Part of a small language model's weights: 2 heads of 64 (1 for keys and values).
MLP neurons of a small language model. Each row is named by its layer, matrix (up: input weights) and neuron, and shows model dimensions 64-159. Each number is 128 + 24 x the weight over its row's rms, rounded and kept within 0 to 255. Numbers have three digits each.
Before each neuron's rows, "fires on" lists the tokens most often at its 100 highest values on Wikipedia text that the model never trained on.

fires on: "y", "om", "h"
L6.up464:147123114115135178112133167116130123075145165113091109118157126122097151141111179119102127132136150107162169155115148131084128160121155115143079156143166191123132151126124161148142154120151140114117163147110142151134139126184084165139110137146126136067146132085107153111091147103132110188

fires on: "ine", "ata", "in", "ini", "uke", " Battle"
L4.up344:142135144092167173085142098145114150104118136155113132136106135128123141149142106126127131179137107119097106098134137186092118158115120104168180096117120039144183120154129155118108105122130087152083125121168115167108082133117154100099095143130125120196106123107153133141125114146105090120

fires on: ";", " (", " –"
L2.up523:105098069111105147099143080122125140123148138139120142139130145130138141164175116091086163133127141162134113132141145168126127091127119148120085095092142126142148136142126076152130136111146114123148122138180104142091158122136132089131107134140127143131114107118147106120128110120136146140

fires on: " |", " ", "um", "}", "\\", " V"
L8.up16:114130125138091137099122107150159109098146115098107155124098164145126106142149145113103153151141122171167116127143148114137117164113154115113134083070135141114137091152153178130098143118148120109187162108176110166151179121121149144115129151137117138127158103094172112106138123114133113135

fires on: "ath", "ic", "pt", "f", "e"
L11.up497:097088122114144124156095136148112165103126141148153160109146106132139138187157117133090125101098168137106126166133111095164149142130142175145121101138151138090136113145179137138133144124118166120140126113097149147131136149087108093094069151123145166131116070096111103141099161121107133141

fires on: "ou", "te", "le", "e", "ee", "ate"
L14.up576:127160127100133149103131103119086111118105159098128157094123127152159104143088126112119132133079194107113105146124156145122125145134115132087156150138146092133144189135113190142129106094121133147124108111100115122139130116137131179087111168150120142124156119098164129109146148125097142128

fires on: " was", " is", "8", "6", "-l"
L3.up367:143076118088109105121161157090116130112094115136148123124117127138112148156129158079115118127114120167124128175177115088121163096121144112145131115102143124136134173161102194123063073153130133129132113121176113129155149144097117075126143212137138155144143136162097149153092115094122153156

fires on: " p", " inter", " sp", " te", " res", " sm"
L6.up455:145093110147101114138146116147127139137127147112155112121163148116125175124123139085093096126123123137157104091113156113131144153132130092123102123131092091143126160118132134147169078124105123175126121102147071130165147148148130168129107170101137161183150109166152119145167101123105157112

fires on: " /", " =", " (", "-", " •", " (B"
L2.up424:105153124132187137121132137132155093148144119098129126115132153146106173137126121098113129141127135114101116105138195158089087118131168139135135115137135128125132138130125091145039099132119128135185112122128125140151149156097097094128139150130130144124122072129150171136112108085128139132

fires on: "===", "-0", "-", "78", "-1", " published"
L8.up52:076120111126155119144114139096081094156118148148157112136126153129134105132124120100133126178153136143112093142135137140142117140109110100082101109125155117143137096154106128113117123118147153194168108119156127132124133137138136105121107128165184156126129114067137127133141118105172096144

fires on: " Date", " Group", " Sport", "ras", " From", " Er"
L6.up632:148145102129192110163117139131159088117105117122162067132061154112145110131107123091129107156180151112106126173112116124126149122164140128111158137087142136156139126116152103145095117133133153098125114121102099129159150131129133115133150111115150088137104071121111110178066141140110166134

fires on: "h", "p", "ib", "c"
L14.up314:097116138122086120119159131147088157158107138166109100121133127073083157158131148081107156134122140128105110140088096136114097083109094143143119141168092100139117176164122149149162090114156132144166116153089123141160143129141100154150062182106137093126119113136148167175101123092132091143

fires on: " spe", " chang", "|---|---|---|---", " signed", "ulation", " know"
L4.up94:130108137132118131134123125114147145100115131179140062128134139140144142149095146104112148088111127160085134090105163121091092109111133087151130157109142161123163091156102141143120092158111125109116123116165107143140110146123106123107121140129190117110082098098109119130138146145135143179

fires on: " and", " /", " U.S.", " Inc", " •", " ("
L3.up264:127136146096136154110120121138126145169138177147109138136108113136116146137126145108108126167173137120147136124138176111144143111111139145076119144149105128103167112123150122130060139106102114146106133126134116132207127114121116121120153153143147173157108087123150145110120099096129130099

fires on: " (", " Label:", "ual", "istics"
L3.up627:115156079099155129094133107107145136151162126164141143123122147098135161133151152140115184098106157173110084158116122141123102096111095133130128142123140144062133082140123107141102135131177132137145117144126091137094140163141115086134128136134102158097138124079157163119122150123151177176

fires on: "-", "===", "l", "ph", "=="
L12.up90:106119124096131120178099153157167132134092099124103120107130116136156166137123131117099112112075162150120095150171124111114132104091101109103121134131140114104074128114131151142117148100101115154152128089122152125123155105150115107122116213125166173118097136162136191111137156115096146176

fires on: " (197", " Group", " (198", " ISBN", " Sport", " Company"
L6.up494:158126128121132103144132140120116122122136123094127092115123135103095137144137116081061097114160123134114118133121110081108178170171150173139148145129130116176130172111138117147125144125102133141160112132116128103119132162144165106087150164138119105123174092126121126120092156136086126127

fires on: " Gu", " by:", " 9", "c", "g", " -"
L3.up392:151115129135075151093121134132171141141140152146061118149121103099132157141138131137093143127148160137120100133088151160130122111119084128126142087103153107113110172125096125220126115117137109142179107096139134162103093137111142141137103154143154127123158113169167203141132113131114093102

fires on: "  ", "–201", " Nether", " Type", "ability", "ments"
L4.up601:120099110096153108159109063097133124199142115121133110088102117099140161152141149125114124151117123109104136097105178146115096102100104120145098121163111167113136142195146144135107079138148102120128112087169165118146122137148103133129123134111124098166143120156165122154100115139106129144

fires on: " and", "inc", "is", "ri", "ou", " Website:"
L9.up589:147087129102114111101108123089129152143125192157101098117136134128134126161105150146098103165095122137141173168158149111105166071138105142119196126144141111115137097117130125137095086148146083141099175108119159134144099156150152122115143114135127130153084122136152164118120119116093127099

fires on: " /", " •"
L2.up518:114141116134165158102147141147094119140134118098116120129098132121123178159140122093113150134140128171092121145183169132140108141123175125123097137098121127108132132124099110150050097129139130138145132094115092146139143153125130078110145131133088156140127101135179166127129140078136135143

fires on: "s.", ").", "es.", "a.", "."
L8.up471:118128102137119178100131115128167150111119129099086133144143165172131117146131119072105145125129150136114092138165148108126139119116115124118137116118187151112180110189149085138085098081139135087144138091137116152166132124120099107155170114133097150113116136124118121138100143129076166164

fires on: "at", "et", "ch", "are", "el", " we"
L12.up203:145094132116140135150151163108148104093124154116126121123131145122111145154146141144130116140125142132133124132165139112128132161141114131129126137048116155127152168156120141123152083149156116114118155143163071110142126119135117150130131141154104094125117121154198170132131115127094101118

fires on: "\"", "overnor", " President", " business", " east"
L3.up562:143096120130143078132129145141126085132144105108132126111130132111129165131152149126087152129129118131112127094147159092169139152120163046169137107145090088103124145137135159109143084106111142120073175120157160154159113128133133131089118172129120155154113168134122121165152121129137132115

fires on: " was", " is", " would", " be", " been"
L6.up21:096160092101131151125125118103176106181115179129138078096148170111139142126113172081142105147104161167123101111122110132093128113139147156133128147129129156119151143132111123136125108124117113103144199133132131132146144128138155093127136111126093151118130117102178115117087130117107142138

fires on: "h", "l", "r", " G", "c"
L14.up291:121117118099137131117136122134127143136133122118136118126120128077145125147112133131102104159150150152118135141117111112150073122138088194118125107163104129092098109173131108193119113079118114128127098083145092141114125132150171092145119176193121095136113105148159167149151129115087079140

fires on: " —", "-", " f", " Chinese"
L8.up368:116119118133132158148115115174162120092165110159120142093117153114092137145143144113122128114126136144095113094123132214075126118130158119136130145094111173092141134127134111111123128135149142101149123075109121183096172140109119143083097134138102165129189114143158088077150112118098121116

fires on: "ar", "am", "f", "est", "ag"
L14.up598:105127124127157159146109169144166113095088187142114122111155128150091106148130138124113111110128176118119087148141190108130130107132092077082121114106160096136131123117167141137125107115103118094124099141099139149160145145099161112114190122114157108145127173175136156140144137113094100165

fires on: "ind", "in", "i", "one", "1", "it"
L10.up141:165158114146108130128121166146130107156118144112127078119123148149129166140132183092124109129114185155077131106135113158125109123146092129132159108099142096116137143153134127127128164125199069131151135138146139130127173160140130107125173125136104112118139108123128123168119117124083139127

fires on: "ol", " long", " city", " died", " town"
L4.up573:122115122120170103100130120160196113128128142157125135128120089122110130128190167122104140084096125126171136162111143085160152119102146126128158113178155113095131153097107124104143131120131131115188144161172105125146091113124094149150133153172168153084147140127132133148074129106088132141

fires on: ",", "s,", "8,", "on,", "e,", "2,"
L6.up327:115163099082124129113127113128147162187140144118098125117128167122142137126099155099135155121153119176129082145123142104115134131118101112161108129132156141149146156149142161160119108107137114088087171138130118123141149138133129109169107153117085103143132144092133129152133130117113158068

fires on: "|---|---|---|---|---|---|", "m", "|---|---|---|", "|---|---|---|---|", " women", "|---|---|---|---|---|"
L3.up144:149139134133146199155122142152146094171157099087153124114100111140129140142125130118164114121173133132138115135138162078159108177082149123153115099112156141094188131115127124114109126136163108172146162141116139170129126180163136086134124119092106141122122116139149110108133180101105088129

fires on: "y", "i", "b", "r", "n", "ad"
L4.up114:104124130078159148157144123116058116148158130136086138104119135123088152152105119091109109158125100130132094136167138115092111077125149128085125098105142090153151175127170140144123155112149105127132143079135109147167145142082156105172110142122113136134152134074125118117141116124123105120

fires on: " Stadium", " off", " York", "ey", " turn"
L4.up45:137152118136097129073115159193122132081123128161125139130125172101103121104121131134154169129169101149105107167138113100134162132150127101095160071086146178132144133061127124109134083158154117151111160109156105163114128162108128120091144136136169122143120115095137109140103097138117152143

fires on: ".", " =", "e.", "a.", "s.", "es."
L8.up137:122139123159134161101105157145145121157118138127077182136108147112135146136117109112104127163114152139137100156145126090144114128146124109157151150150155153093204111140130145150116132105148108137145152117110098184150098125083136103102148164118108107109113149129126126132112098115113170128

fires on: "f", "et", "u", " and", "if", " or"
L12.up209:145084148127125158116124141119112113096142113149124106113085138151134164144135106108143161140098119148131098144127143156100106127116105116091135121125097108102151094189086160135123153154098111170156148151115092123145136184147183102123111123114110124145143104151131129147079122096100098119

fires on: "ath", "is", "ent", "ig", "ilt", "ic"
L11.up357:113104105131140134129132173126148181143116165129156127086137086148115153171142132130122078146116157111102136147146161127113142074139154148166097180112173099116151137135124118140108148121160122114123121133134140132171159138106141120145138125103134139099154094067131092139087111129127175134

fires on: "it", "et", "oc"
L12.up484:162134134129128114149131161151145151160110213108099121113133114082108172155121142137104115150100161109109092146140143110116148145125138134172174110080130116126116148170106116137145133165139083128111106114129129153114112134108154121086145148139131113142104124119132169155102101116113129168

fires on: "\n"
L4.up5:132111123131163124148153149143152095113160119171126116128129154112121158188152094073137134111161178083103119147126162167138090129101146148117122137113166118120168118155116134124113128121159134132145142151173120149133114124111114126108142144140126124179137130058155087120122150087122080132

fires on: "c", " P", "g", "os"
L11.up36:109143134142130137145102127142149102142135146133103114156152139145122098138126118113131149131155125139123140142127136116166155163127083124150090138083083090113122110117159073188130135123101082127130161112136153178149125137094157153128115176106158128167133092164109153121163130104116114104

fires on: "en", " was", " Succeeded", "ed", "ug"
L10.up12:163116105159118079126149134155164119100132129136121126156126133126144142140121097130066112155141190113126155123115115136111146138128185095110115165147163121107161152089122079125153126106158123132142138138115121135120102143114095133089070124169155108117139075091130142100138154127126144097

fires on: "l", "ro", " L", "L", "====", " to"
L12.up137:138124116137120148122138108156163128110118090176059102110123132131137182154125146074129157118123129088142105180091121152103137096168105137134110107115112121127148120133107152155178130098125155180131114128113129118133109104119135074144166163138170143138127157119162176128114111098109115131

fires on: "or", "Ch", "e", "d", "ro", "w"
L4.up557:156107082104080140130128151131130174119127114171100144131153159128098163141136099106122111124114160162121131155150153085102100085111146168107167078114149169102169126139130102143145127116162103157157104194129116141123068161149151106150121106089136150108131116140122156153099160109126115093

fires on: "en", "er", "est", "ar", "an", "le"
L14.up121:120138106150157167138147166144119157098135107167127113110102169157136123130136162156131123111133142147088116138164133096142139135116121089116110148126132084098117127118103135143098101120100161133113088100107152165119157133105098105104130155125152090159095127137136133076115180128115108159

fires on: " Award", "|---|---|---|---", " chang", " separ", " moved", " married"
L4.up160:126114112140097123126128168118139152078110152155168108147123149103086129142102144122128155101138139135101134111133093133123106094103112098140155145094167152118152158143092142154118083144120103161131121128124091113120131149093118107081137170139167147110106111090116105109166123147139123132

fires on: " p", " w", " f", " m", " sp"
L6.up542:137109121126109098084126158134141134135123131165115152123152164126132135125163103144088139101155113123154100121132153122128115129145123092125088088147108124118102163138130140136131098115130149130114138122145110115169124128131116173150092191118162092147140109143175158117159095119135162074

fires on: "-", "ap", "art", "S", " War", "eat"
L6.up339:134125130180175116126107120103150109162105146077108117112143121132119129139149146140106171140113121157108111108102127174105131122127105130129132143121130115177137168125144151106164126154137116121116088111096125136111120144138051082092133127139118121137130095134158173145144110133069114139

fires on: " ==", " election", " Preceded", "s==", " player", "ations"
L8.up289:120147118149143124118160181138104126116131112137151133131090140106131200124161143079133123115138139120162121135164105093135071151119137081124094113102119150113161132085132177123110128133148109144121175135108126129187121129166115088122130145096140139114096115141163124138121147115108146138

fires on: " be", " are", " is", "emb", "=", "ib"
L6.up42:119145074103089136083127117120148138122106191131128130095130194118126117118131150118158181125100180138145101172117095171096111065103095110108109114141129156113127115154105139131112125124172094101188172122095124126123130153112148126131109127140119100105137123115143138108104104118133125142

fires on: "r", "and", "n", "er", "-", "u"
L14.up388:068134131092103149146109092141142115131174134133097120131096141134124132161125157133087110140126130154146123137159109169136137139157092137135111146137177108112161112117116117132155116144172112151129138112114139140089150186122102127092112142125120117175096112165125119120162144109097175140

fires on: "om", " ==", "s", "h", "at"
L12.up475:150095098148101122100119165135137137137155139102165129088115139150128154137188135093117156099101119133136108135128147137067058166144111147133138140082136188120159154144112137127089142158124128128129133175139129150130151128126126136174112141133106150111115096075146146096109121107110123141

fires on: "m", "c", "f", " ra", "os"
L12.up584:120125097105116093079120120130138095108187155109121084136157150168114093154134135109149131115140113115135151147138189131148152124121093116145113099119160081112146111110128142159095105143126159127139109134116141137202102120140121159162171162119123160119137111150118143138110141100104073169

fires on: "au", " subsequ", "rie", "–20", " exhib", "&"
L3.up574:121126121092169131129119088133126118172074094116110107114110126139140116170135111134131124163145122126110077136113118147157112097118146158149122125134138137157151116129144136126097164110129163129098145125141123077142118154120075103165118168128112140145104148110113085094112115130102159115

fires on: "A", "6", "O", "7", "I", "E"
L3.up122:125145057151092153159118152134082111144128143151135111120140130078111194156108130119095116108109141122093147148169128084146130124120140147145131081150161122135168109137147121143131147138137100133166154139128142128107130160085105086098132093099115145139155106060135099127098124089086131124

fires on: "r", "os", "gr", "ac", "0", "is"
L11.up536:158116122082152086160119161086161145155132122105121109146144123138141195148147147148151126172141106150091132136096073134111121113138161136106158099110137135123156140137118114158097134145165084113165095127147145163139052134127126094114129125115162131134138121116129126151092144113109096173

fires on: "d", "l", "omm", "or", " det", "red"
L3.up81:122112130105128120140151191142092127118122132161125136124150178140142159170125126089120097131095177160104113193143140126106155093122163143146100131159162091118159136138092131122177102126105105153146108147107153114144120149071101084121127103130124146139125073120128108140102179115091134089

fires on: "\n", " M."
L4.up525:096125113109083125084111137133104109141184132134108116124126175109134153189160143119084117141171160107149110152140158164116123119112142097090132095114191122135130127133135128147074105103156052120167129138163120142157132135126121110139129180130124123136130115081157155147140121084154138118

fires on: " by", "\n", " U", " and", " (born"
L12.up524:130127106147089152114089126151128109117127147136134079129105108102090166164141164126118175122153143146118108172120183141096135134103115132137099139091124123132157150101091143134110136114128114147133167116129149155109156158162118129157085122123157175125150062073158119161100104110131142131

fires on: " not", "s", " a", "et", "on", "us"
L10.up33:149109114107113125120121158129116128184116129162134105153141117122091163125085135120115161161069122138094118092129128140130039139118156108116156127103097109114166162154139143112124126140139134161139189153109121119158118115132080142105104075101143147108108176126194124122132165100135063113

fires on: "\n", " (19"
L4.up154:108135097107099106108133110121122092152119114123120116130132129114135177150132131101129137126175148122099108142144159112124122144116139140104105126126155133115102116122125138147079138105123100120168160118127107141132132166121119162133131186140155148167124153056155107178145121072133148122

fires on: ".", ",", "8,", "6,", "7,", "2,"
L8.up80:120150077086117125095129118146145140166145141127090145127159142135143182138115108090141108157131155146150090142118130116109126145144122101159131127117139119116173157182123121159120113109140129055097183113123111212142098152149097106131135136128128108184132117123143123143089157099078142124

fires on: ";", " 1990", " 30"
L2.up415:116172107106105138099135112104100137153154150124108130106142180134135153138136151134083148125119115171122146109125131111159146110119122124147111081107139114122101123190131117133099107103177117138158118107172080144093117141121117081183115150154132128134120150106119128094139126123145122118

fires on: "r", "os", "g", "ol", "ly", "m"
L12.up591:136144098125073127108103178106160179133125092098144149108137106119147151118148100085124113135148121192088106108127125139103139139136147143114106106121113105148110153157144148181131094147171086116138123132132112159121102146108119118152145101141119113173179058155153135119120147088165092147

fires on: "d", " n", " v", "ath", " Th", " d"
L2.up540:139081151127163139147138134160150147145129133117104136131105122114103133170126096138105137115172128109122097133116202168109088123157156133090142159114115163138158117125142125137127118117123138148157160125104133136160170141088107127104139139144113133115118114106144150153089141086109093146

fires on: " m", "n", "a", "N", " en"
L8.up323:174064100068114115090132129090119142129153117141106147101124138127129145141180136117141124148083116124085104130177146169101130091141121142160111117165147111140131119141124106123148127145148107135152136097174109146076100116147142119133106163099081137109151116141121126126121156117155147168

fires on: " tri", " following", " cor", "ri", " conc", "ene"
L5.up92:130102110107098141133142104118208125120155114140081136128163085115103129134089162096134155126132131126114069108137138126070149119107086138148134110135133142121120155165115151148134108108143104127107159145084142154149121146129134137111105159142126101109145132141140171162140148121115155137

fires on: "st", "l", "le", "ra", "-", "ch"
L14.up181:119117129102109114119115121132120127137137149101112134116108137133130133138087146148130123130116140137128120142132157174120135169099101138085134126086152152132124175153126176145064115109143142157140142146120116140125124173149159130134069147144133138158149105091145128128097149105133099140

fires on: "us", "et", "pt", "ain", "b"
L4.up507:144113100107140162118106152145074131139084132173139127118163144132131168119166116102130164097099099162076123084135108158122139164106165089099139093084162136169143147149160129128122122137153138137140157085128089101153113117130112130107112132116142145128111119094173159118128115137147108114

fires on: "ly", "on", "l", "ally", "in"
L11.up51:089121084083142158128099133154175156177099119130169130115107159110140127120125120132107110171146145169132122145160142119138092171197101128134102128106134120102128110137121116148102127117111152117130138172145101204120108132120134107123124137083125121115105125143133110123092134111133131079

fires on: " p", " b", "i-", "/", "m", "aps"
L11.up590:109119112152139085153073091169144164093155158109132123132128168122085123158134166120087176116090115164120125162150155169108171107169122146140097115145182145109112138162113085146113139117121138084104128113066151172099136110135120156102101171114162122162120098127153115157101149109121107112

fires on: "id", "por", " on", "{", "om", " by"
L6.up413:110116131130146159127118122120134111105126094130113117091124127140086160128159102119155125144124128148124100120108113145088110139072144115132145127098145138104217143120096136144170142143121139101191140111081166185123105128130138106078110132133104161127196114114114173107099112102118132086

fires on: " ==", "==", "===", "s=="
L8.up74:078134139101172159109128118139118119174106120084128104134113143144151134131127119093133133115148151134154066135168117110127071138119127117113093145078147106116163115136109152107091151127171153149146123149093115147120124141112135122159119127105143135132123122090161172157140123107119128128

fires on: "ph", "ill", "iz", "ick", "ver", "ll"
L3.up146:138132133127133170116125188169153093180131115123101092144069125100110138119150114156164133147180118154139115160116154115121136156134111114099129109101119119129145153109160145153129130135155094142134117079096163137124153132095161098104123144141141118192117133115155141121157111125121167145

fires on: "le", "l", "ted", "e", "te", "b"
L14.up309:128125091072127114124118149155144115136140153113109141114070142146110137128089168123127106125119166143115087131154133151126081108124131120082113135079151103133139169156114174142105094113146123135138110123122086134175117116151123136150078130129161119167122131092152159121090127111128113109

fires on: "-", "r"
L14.up233:108165141093161145126127137128141124118162169136079125141135181157083125147098126096107161126131125148139122155153153153139120111128076153128096121125174092129106084125131110146112126111154113153092077134090115166127142156102146134124147123107150148125147118115135141164143133096136102139

fires on: " rec", "tt", "6", "8", " Col"
L3.up185:145079111110091116102143123128148162118102133105114112144157123079130147140133155140069142121134118168121160163176111118190142082152080113143140091100103067120134129134120140163133126132119114153148124150148105133112109149112111091113132094128109116168158096180117168168107104134084153120

fires on: " to", " o", " bro", " enc", " trans"
L14.up387:171137111084144138120122109084147158182142128132121143091108161112148187128103145093107183114129138093119102161169095147061135136129112153121103151155143164097122117124113147140115118119116112148125122140127076127109113101114121113128110167104083118126157093129095112127130172114111113125

fires on: "ig", "-", "ort", "port"
L10.up535:074126162115154120145090144141095177115164159153091156118112139132114154150124115125152127140137104156156128139146111147125134132126088064099123142100149175116121125122155150133123127124115078110151136124159138133092131138105096076135117146101118155150128152128105135100133116115129135137

fires on: "d", "az", "es", "the", "in", "he"
L9.up597:141124113166124126114102111136198123134132139138095107157131136117093153122148133127140139130119157123154096147124123137124094134160137129149143145133150194116140108142081113186091131139146119104203127044121084150154120116110085110131110147159088120132143108115167147150099145116119126121

fires on: "L", "W", "K", "O", " W"
L6.up116:097111107161105105114133133120116098109169131114111118141128109125139125181171131108135157096143120113116166093147153097125113152127119081135124122125173127130134137096143143176130120103159098093145162137117084154158102112146085179138161139141126139150133159132143160137128115100108106154

fires on: "|---|---|---|---|---|---|", " Succeeded", "|---|---|---|---|", " Preceded", "ography==", "areer"
L2.up511:135141132146161132114138176174117146135151107113126107144172091135101152124121095117127092114124143149116133167129139076158089136097136126158152131140134078113145142131099110143127130120128127141117116150089125180157096177161136185100150127117116137112120110151158149125116157096107085160

fires on: "e", "is", "im", "ent", "od"
L12.up554:106140100142141152095154122157113119159110100144135118136093133145088145155130147144102141089108145126100095113096142103117147166144130121160099127156160148095124099103160079142057151158104140121117156139113151138141117137127127131128122109095155197139113094093146124125146150113146145126

fires on: " in", " M.", " b", " p", " bro", " P."
L6.up454:100141140118101089100083118172147111114129136106097117135143136137104166142177149135098140144129155100146130156115098145146122115148126131157114147131143141129121159139152152163069141131105147162145120104109149138160087140127127105101112180141128153185142097099148143080098171111143125101

fires on: "{", " m", " G", " cons", "por"
L9.up593:128128103140179144096150112169115118140126087141109136129122135117107135134146092124125140139144147140121139111188086116147165104082120148119112137075116117170175114116104134168123125121102144095125160076152120124144111122103133118135098148124143183132198108144132118109103109105095126125

fires on: ",", "1,", "9,", "8,", "s,"
L6.up215:123160125087118141108118131147157159188129110079114138136132151133147139119110125102142152139124120170143069152152133113127100158105093110184150125141165134143166154149140148139110137110140118102063175175116105158140105150130140098182118146103106102148144138078137138139117154109111131110

fires on: "\n", " 197", " |", "7", " (197", "8"
L3.up639:128163099112119097126141142099124160127123136122106115125111143101147155164127141097126130136104124114115100092134123117123104102072136156126113106146128162129134163140137150140076115098188130106191207121142078154116145153124114135128129161150142103147156140097152109153156154085097141102

fires on: "om", "ell", "l", "st", "all"
L11.up225:092121139108106130151121160094128110083118165111129096119129125117134146117074162113151114093101124122141122159127130140170113124143165138136089127088156161094130147170123140144114134117140123139112178139116152140134120113184135126125112126134147136139153165087138168161085116112120173173

fires on: "ed", " it", "ing", "y", " met", "ug"
L9.up182:112135099203138125145111103130134124101180171088099142133130157099124108142114150125109129135118130139164142130146128137111123118123129064137088098146120126074141179153134128117168093106178092133130113110129160121141137131147149112147102108152122112147127092098130157099155146126103152123

fires on: "or", " Con", "r", " Or"
L11.up339:145132125137116095149119132103103121143169133165124130102106133141129121149075072148130105153166099126126139105102145153129083127166104124153125116130111160118132130126167138118060110106153137115150131125101109138189132165150111093139124152155128167149163143162133131133118190108141124124

fires on: "A", "T", "I", "N", "E", "US"
L4.up463:093081113131107119160110103135123087136144147157121141105156117104106124155118113049125130116132155120100132147145120153124105148154128155133109100105110093134177112125147121161156103131149134187166129101142121142142114160142122125080129103141150149105123112101107145122118141114083128125

fires on: "t", " sh", "st", "sh", " t", " St."
L5.up214:148106110116099103091157108156099177085129155132131132143169137142089151150134108100092115129126164110134141111171150144114120098103096161113155085113134144116125138147147092129120132138130103144172140112130121161156096128126122114140151126190109164137195107171095136096138095111100130164

fires on: " att", " im", " Att", " det", " ad", " Ad"
L3.up476:134114147139113169140117127178159109151134146147106131117150129104106128105154137146108146138106122154113119161169177125161133116115115085106097096123122110133175141133126159163148111130117112127131146122108138120186112137137111103139128129159136177131155121141114117113149175111059133123

fires on: "ig", "our", "est", "oc", "art"
L14.up419:159153135104116099128141149112132122135151168178134144109156145120116185135117178132122118135119196146144082105089108165117103144090120117168119121150163165091127127104147098106130106109151095102084103137121119157108163128122121152106139154162136147129132143116155145145130131127113127086

fires on: "on", "ly", "s", "ively", "ons", "ally"
L14.up601:097100106096146148085080171127163142172069152147171112106130130140131089121160107103103111143116128137098116139156127109084059136143112119141151136130093112137145098152136142150133098137174126127164132156120129133131149167082123162126125110111124129126123165122104114105085149119085117142

fires on: "r", "el", "is", "if", "ri", "u"
L9.up615:107152150107103089103130139133104081140151146167133133100117157131131182145125131135123116187136114189136150159103188190074130106118137162093141072125119112138143145146133111132126124138142115108106164152125122141133094161107148099105147134094141144125140117150147134118158136103091170114

fires on: "ph", "ar", " and", ":", "qu"
L12.up148:134132144132143137071112144149127161110133125185110092123169109077151136177177108130126115116126171123135149155122170098103135138066111124111115095144178126104141126155136075141102116141102122110149122099122155188120103172166113128091152133106152116112162086110148153142102122112107133142

fires on: "ly", "son", "ing", "an", "en"
L11.up560:171130069140114130125111158142133155118111125136124136116117157133127115128133135147120119128129119119094147084158068114122105131126157160105126150091115078122147140147142154111127147117160146136110120116124119126119155121109096096159107197142152112154146153081124166074141133117132168106